Part of a small language model's weights: 24 heads of 32.
MLP neurons of a small language model. Each row is named by its layer, matrix (up: input weights) and neuron, and shows model dimensions 144-335. Each number is 128 + 32 x the weight over its row's rms, rounded and kept within 0 to 255. Numbers have three digits each.
After each neuron's rows, "fires on" lists the tokens most often at its 100 highest values on Wikipedia text that the model never trained on. A number after a token or word is its count.

L6.up1841:160127094171133196177117101148091136143118101122088044174160111162096172172122156185082193193104116131102053117161142116130155106112191135136150211126097169145119085132108133131128122172159153100075174138150099121091125139199097142178104137128069144116066116129136144133198103127154133117185118196090117172101091140088174119190160140122122084137097088122049135127150156130155097165098155068148105187101133120110170111126128147158141144179123149078106123097116184086143121108132113151199153127119071118116132052177088141151168111104076107141161175152129093115115095148129146162
fires on: " O" 18, "|" 17, "-" 7, " known" 5, "–" 5, " of" 4

L6.up953:129050109091157147132092134173118111212138154104088075173158092131154102158107094153093106088121142126141078123144131063098155160143175098138173171154092149099098102143134098157129208137154135107172107096116124123089137149135100191077158099064143127093128078112193101129089127113052145134143178122147133137132152114100086120129118083091154108096115169123139098129150190157149144115105131079081124110112183148126147130150115131090146092113158124143140159130159159095123124152215085098133119197133099157126162140149141167161152114131110149090190074105126133116170117153100161071
fires on: "0" 35, "1" 35, "5" 7, "3" 5, " |" 4

L6.up1757:137143161127091105082143121143100131204098076135151118130132150134168072123137127136141133121114123078141116198074146123119101171167216102094151190174084119104121127197100104103126121127095111127149145048084175174150178142163085148110081078107188139158140128148115142132157116132105109085136057124072121138085123131096094150078121122153083135196171176187083160089114102082172205149118124130145150130117092079141110103086131093096098138112108114115172163128039108156150167086116118085108157135102098107165098077194134099114117154177075102121125133111117151120193083062163138150
fires on: "0" 31, "|" 13, "1" 10, " after" 7, " |" 5, " in" 4

L6.up2850:104068076113156185099186104136155093135127102207159095167068094135105103155080145194111088121141132186156097091109198119178113078129118140120108156166121105020169148143099121073106132114107135104198102172056160127128150156120122138142161179085136170130052108153149136075066081148104176135054179064132095125142162069091145091141126131159132110123083131133129121069128144154108174096102092093104189120128104156175128187120130179103118097097113094170119073134153165132212117152110088060149122074177110049146150175129200114140187182072177141121172142147117159118184181074149183159
fires on: "." 25, "2" 18, ")" 9, " " 8, "1" 8

L6.up3062:109132147119175196123162068127138169125097123150118169184132138121117156149172148116097096134183104089143100097153125158120151114135122127118158102139128111094118126138138103142118123129143168115137141105066049128153179099161128111154117136126148112176089121071155129100139126065122135141170146149122131152132119095172127122104140114157171140157108126141123101116137139124122160176102090117149104140118148130159159201142085112090165081093106115154161106123101133138149141098155157154090097109136169125133123105149152159111196081110179168091131164159141130072153098094125125067
fires on: "." 43, "Al" 5, ";" 4

L6.up702:132131120187178135160191153157130113155097154116146120164128151059042141141136130183109149167182160153142174125116148099067147090103127165134127107121194153089139120179129109129134133063074092125141129162134064151082066075126117074113206099129101116144097112126147183152189128154126129162173136134186099049177133119166153110151110143113117111143154148144084081127173166102151110129113154065159104156113146089127135191090104147097137120099077194121126128123146121117125171122223119164142101125125140154141075124125112084113122148198111096110139150135202112095159129121095130189
fires on: " to" 24, "'" 21, " the" 12

L6.up257:160129094209113068185139119163143091179180200148138092077085102158148179160130195103091146186090131131165170108107129174144124128085148116144161102085108077053128113141135175146112133149147156142134145101093129138109128141173091115200123119104099151176116124135138196133168124123129129115096146139122139067181153118081135102184083135085146090104142184103151084134146188108128118091060086138125104175125132132142085073165117107123115059115101125113100101123126117117120172129088116113123167165114128143149090118154123119086165112110133132099093096128172122159228109099146130156
fires on: " " 29, "." 22

L6.up395:083136125100159110090137115108123142160165095143164126135170198129098163218160131091080116092177140133124122141140155116123151110128160173140134096140169151111114135158127093080084099136141188162157180134156101149175125144137098108128138072142125149143136122148130186175170149202130164189173145106115136129108115124111170133121118202111086141168140164124092042093186106092150116163169099129138133101135149059073165106089166108137114091106121113152115129157143165076085146069100153124222083130146182129111078129098178091145126168147152146086166107138167142156182099134141114129
fires on: " to" 18, " in" 17, "-" 9, " into" 7, " dis" 6

L6.up2124:121101109143145159110096133113117106114151082114144163185123109124142186127114083161142095093108146137127026115152110204121101105157091134108107194190108128123111113079095148062113166135114135169167113151118164055089099146131090118130130124139119090125134110137133158121116091060138137121151120118089148194123125095061115145093127128107139100108158083163188137119131120141096105170132060132149095135159157122136141143150156136088140137158102122109156090157130121147069082124123132054174097093101106151143124124092114128145140123101170072157115106119176124069142093080115139122
fires on: "2" 36, "." 16, "9" 13, "0" 11, "1" 9, "6" 5

L6.up1970:129151087169151167096107064145101124155135100110123173155129100152070129163119108072187127116141144127090020106183122108154098173131113144162094207136054148114152134155159091077163107132121138119118090121114129164090177135142070146110162104064121117157120138103150192115161126065123108143177201138155135135102132161192172111113134082134111145111053127107090086178106104179091139108116101129069111133126141153086149094087180065054060120111142095138077148093121145117167108165120095125104163137079098063124099102136123113164102055071180166114102087191157114200064113074128147039
fires on: "1" 46, "." 11, "8" 5, " Royal" 5, " St" 5

L6.up899:134146093129038169157138095105123080122141121133089165168117097117175162139163120125154128143115113135130147103156187105099132151132153134172100167183093120156137126141129136123130120122183148130175102102109082101103222140082111106139182119105145104143150184194130145141149129126140130123046106139166071076158088084141127139162080120111114149138117118143161105177154111164108162165176076171151138117126104112145123146135138076071064074196058102105145115155104132149090131143142146077153102086136183108122064165118140215105085093072076092167121124158118105136135102075153124109
fires on: "9" 32, " At" 11, " at" 8, "." 5, " accepted" 5, "6" 4

L6.up2132:128107149145151134222111079101145128171130067178111083098116173104108121107133133129069135232083118097073122082117104158113101092127127144134168122140142120132111160152160118127137168112151157146120148122059133120131161145154149137090114116133121123108146153129127143120159167127129105112140114127113165079141104127208109177104089151073056138133143130112038084100116102113119138136106147110108121137149151095166078153144120105150101087128128142169126079127102079106081108099165112073116134082110144124090137134138113109041109101057116164097159128142111174105096007123144139134
fires on: "'" 33, "." 24, "|" 7, " " 5

L6.up2794:098102050105087115100107108087111130164128097138057111088122061198159117079078154149118131156102103151141097160090197136079094147135134137132134138180117162117117126150162133103122115144127216152131159129130100136130144149112046092113247087165062160144140127076088137159149139108157164098138203120147111148098142062123137098075133189147103130090111088160139102091135130197137113182121121129147167096097144080135056149114142136134113146112135129158154120140081131105125137071160104101099131153137062096119150104129096047105174125152176151157085134140106177115149155105147150085
fires on: "7" 33, "9" 8, "4" 8, "5" 7, "6" 6

L6.up1857:154100110162144111120103122084166156087134138115144113099092185097112108106124165181100137166182150096151141044140145143113093076129170132173140142164121172104080098109134165146131199104136158152058105103023125112168131089151088164201112110111109150131192115197152089146172123098123165176123146128072197027168110117131161093110117136155073116107053116084144144112137086109082173152116118147092113154086139103129146070140087167132120100135157131116099132113092103106124065117142164089155085150096191115131168126152079092076105155126116128135133085107165150128098072119105108111
fires on: "2" 50, " " 20, " It" 4, "–" 4

L6.up465:138089166095125139133166182052115161132098119181071128166140081099168119099120122112152212133169150165101069133158171126142084214128139169078173099148117163117120098106073191097086122130119099140108155075127145105109089151177118100189146148066123119190100157134076141134150096085156143171113136175106113164083115138092197102133070174159071105151073130107110145086128129108130124149110107115106144127101121080097163148104162097131157122108145123166130135143143109139150183091116048146095131166125094109155117120143130126146132202169117136116063163121126175079147108091210197170
fires on: "0" 22, "1" 18, "6" 14, "4" 8, "5" 7, " " 5

L6.up420:166124146136049122124144098178160178173136113132104140165195097131107105114125141208091113138106139180119174143098118111099124126152163108164170205127137191107120120083200133122145148136155223119085147120103137089086144183153060097085160134116084081156138190107134147117131129161110113111140156126134078146165164119129092103142123078088118116118171099160117106142193112155122160142102080107147135152180135154116158171116124115079071126149158138127089142147162157134084115119135134159127102150055149093088108119111109139089100150107076105138133179104138162087182060105162148116
fires on: "2" 20, "3" 14, "4" 11, "9" 11, "5" 8

L6.up260:137115134098109124073117219146155125104083124115131121116119126089150078095101110117136151116145135165098158057126147137113203143149146119133104124088056100061123166233083203118085166107169090102068144130079170169136095146203161142117116154119172090112135101225118074142128115107139137142151112163108148118115126131136171105115091150147113135135133126147104110141130162150094148130100147114110145149113130144143202180141178140119145111140150146100181184151111182151210128121085117089124068102107148051144057105191129146154129206127112085129157113207075151097148078128153074085
fires on: "9" 18, "6" 16, "5" 10, "4" 8, "8" 5, "1" 5

L6.up874:149148099186156134127165104096088191102182157203105143123096130110141143113130161106131106129091130154133144123140160129160133114169120118110147156144121003092152093171129114130115102135148107063146109131094110106121163135150079135135116173118113158128133132154138109125073106146120099093193099135153174142137064136117162074126176119136093159075116120125139089166159081161095123063088096171100153101152119190062106150153103170076132127135103139115145161169150104113070160102140152095096112118087106072093092133146115174091099092098102164169120118132091140098121184133108166116
fires on: "'" 39, "1" 13, "9" 11, "0" 4

L6.up1570:150074142110108124098155141124131178090122098179079119175112057129146164114083146108086123102159133131102138108152068171131113142140076104146082161168124128109115103104124121096160106114126141149215120111131105123111171168100100104093135129107139114158097112153127181119145106119081121108152173077132082102120101162134105102043126153079087144139110173163133115124167108135149128084143150109088114207139142097109073143120130125113099136113130195100209110168169123118142118099162139109105087131118113120177136130125070089186121095133131148104111107175096115110199128086125117087
fires on: "0" 17, "." 16, "6" 15, "9" 11, "8" 5

L6.up1007:125172131102113143194123167096132182156116113141102141129147104149109124156121147134183188109127149183096158111118136202124108106162168122093159086113181166042129119142110157080064129079134141085111144138129089166110137139159075150153179151169122142141133153106138132125154139166116098154110170075140134146112104101104227094139137147056068060150153161086073092109140131206131171081111102149119128152054164109121127105090121137090130166128090132120060158113138085142107117124090124150119143132125106129144115082090141104158170140144187125145077188127129121160110137151178083162
fires on: "," 35, "." 13, "2" 7, "1" 6, "4" 6

L6.up560:145095044100113163088110129111105141119107155135113179162121192094115107121116093153133145120213127123147081125163124144138186109156074079103136159145093075104080123192102164117151139095120141127166169138090150104185164140165079141086121176172125114105170120132123138108120111091118144034182124158164084195122090149044107155132173092096065123103174146146171072053104129123130138139110125133157169141079149121081096120099139104165058158133089121117090125132134107126189145107167087137180124149124137089145096116151098137057136060157106109122089071131083137100138111067102175138
fires on: "2" 51, "3" 18, " of" 6, " by" 6, "," 4, "1" 4

L6.up1004:127119126119198163155126212096128179156110133136106150068118142103105105122100136132087152183197165143134110093099143146165129126148145095100069139170117054102130129141053176157057160135153130130087073126120145139133147173171106146135162145091130148147142136196139110104128101158167178131114156137127143138174076162128117121130171163116126125131167143125151096140149169118140174168133135120152088108174167147174081125158120149081157092118075148167139134183108081203144138067132146095121128134137128146149154146108050070130159155077085116147100177090095093142158174121138102129
fires on: "," 32, "4" 9, "6" 9, " N" 8

L6.up2907:217100087146091113176115092171165168146157065169088168120111115089133114100118120091167074158040171178157193107127152144078112170092135133142115156151133128155091129102145123144096142110135146126159117092121084128141150149142066123091082120115190137163141164122124155132147150146125110084053139203137182132179180112100134118150135097058186162100136133031134091150128164098098132112098106123168129111155078063125124130093122092091141093128140098147127169167116097113056123092083134081081134173108161148134121157112119118110119138131099166102133117143095120145159101104127123104
fires on: "4" 14, "6" 13, "7" 11, "5" 9, "9" 9, "g" 6

L6.up1125:102169109139085116147121167101136202162124156163151080096134163161120194125077162120102101135130182135122140080140155150143089118130099123162151145120129117085136142151142171068090136105120125107168084084148095112175118099161050114151103132108154140152085095061111156109126137183192164112185136135101161133131105116107117151164138078074133143101120109145049111134141133207135174118073153155108172095121103120141150074115082078078146145172096117132165144137125103118171169115176159055099108151126156149143072079124065147164153120156183156122168097189137137155127138118105167116
fires on: "1" 44, "8" 23, "9" 15, "7" 5

L6.up1850:122094147079101094110135078191115084221155141114158132151088116109126162137136121124110167062120136185174141134210139107139146193137134129160141176098180120132148114127139135090116117175118136090219140139132162114193093156141124109114124148125136138117073109155099092125163104165088095099163131132124096111103126088034120124120105124090162070062152163106075111126157160123119159105082150136099095155098165131119112116149146124065143096122170142108176066175143108148153145125115130150138101163031120157150105165110134111073130079133094114121159076110128170176134154146148139095
fires on: "3" 20, "1" 16, " (" 15, ":" 6, ";" 5

L6.up306:139162120102160205127113151120155053113101127098200108155145148121162141085136120141140153155130181097116139184139118132152083158173102117179156138219142118125128141131089147097057107093132225127161103069131153110113168134120071162150155132042120106130169134166072110153133150090142117117197111160181154095124104144104124063100155131138118092066123131107165126158134164157138132166162145103053134135098158119143189116129139133066116107123175113126112095188164120088108137065166158091137098159105149087151092191160137056133121119115111118181098159106165132065124095134142150121
fires on: "0" 34, "5" 14, "3" 12, "1" 9, "2" 5, " was" 4

L6.up2514:167094072143142101138167160164150145125144101107094137092197116158116124132103138143084059218098179088137121110123149132109131114149132165120112108085118139093119132125078118125111146132137128129060147170158180111133098114154109125185095092098109159176100154138134140124151097148139143131161107131141171116137143122106167091101173147164151177075140115099134116144147099138106118100117100142053098144052068127139136105085060086100138133111172111137131154124186184178145095101097061128177173127121115181102131095148144142159177148092075123176137091133150126093114140144176088118
fires on: "-" 33, " " 16, "\n" 13, "–" 10, " p" 9, "." 7

L6.up2998:135173148117110140116087162134105145157147163118121107132127107093091077081138133089139135195161137145145104092126144139107128111123161146083132132150076097062057110112118161148111128088197220100153179166098103158116148153143179167148127142065169068159141107163113161077101129142174157128140128131130134145102124138131118114157139136152163196145145075159142099112100110145083155142060112158155114153128070103089164185135150194084115092106107095130108178165169128108086075113198144102162127108097099143131148128106118079175163164096173119135150115143122138150099142130142169138
fires on: " F" 59, " K" 9, " W" 8, " A" 7, " H" 6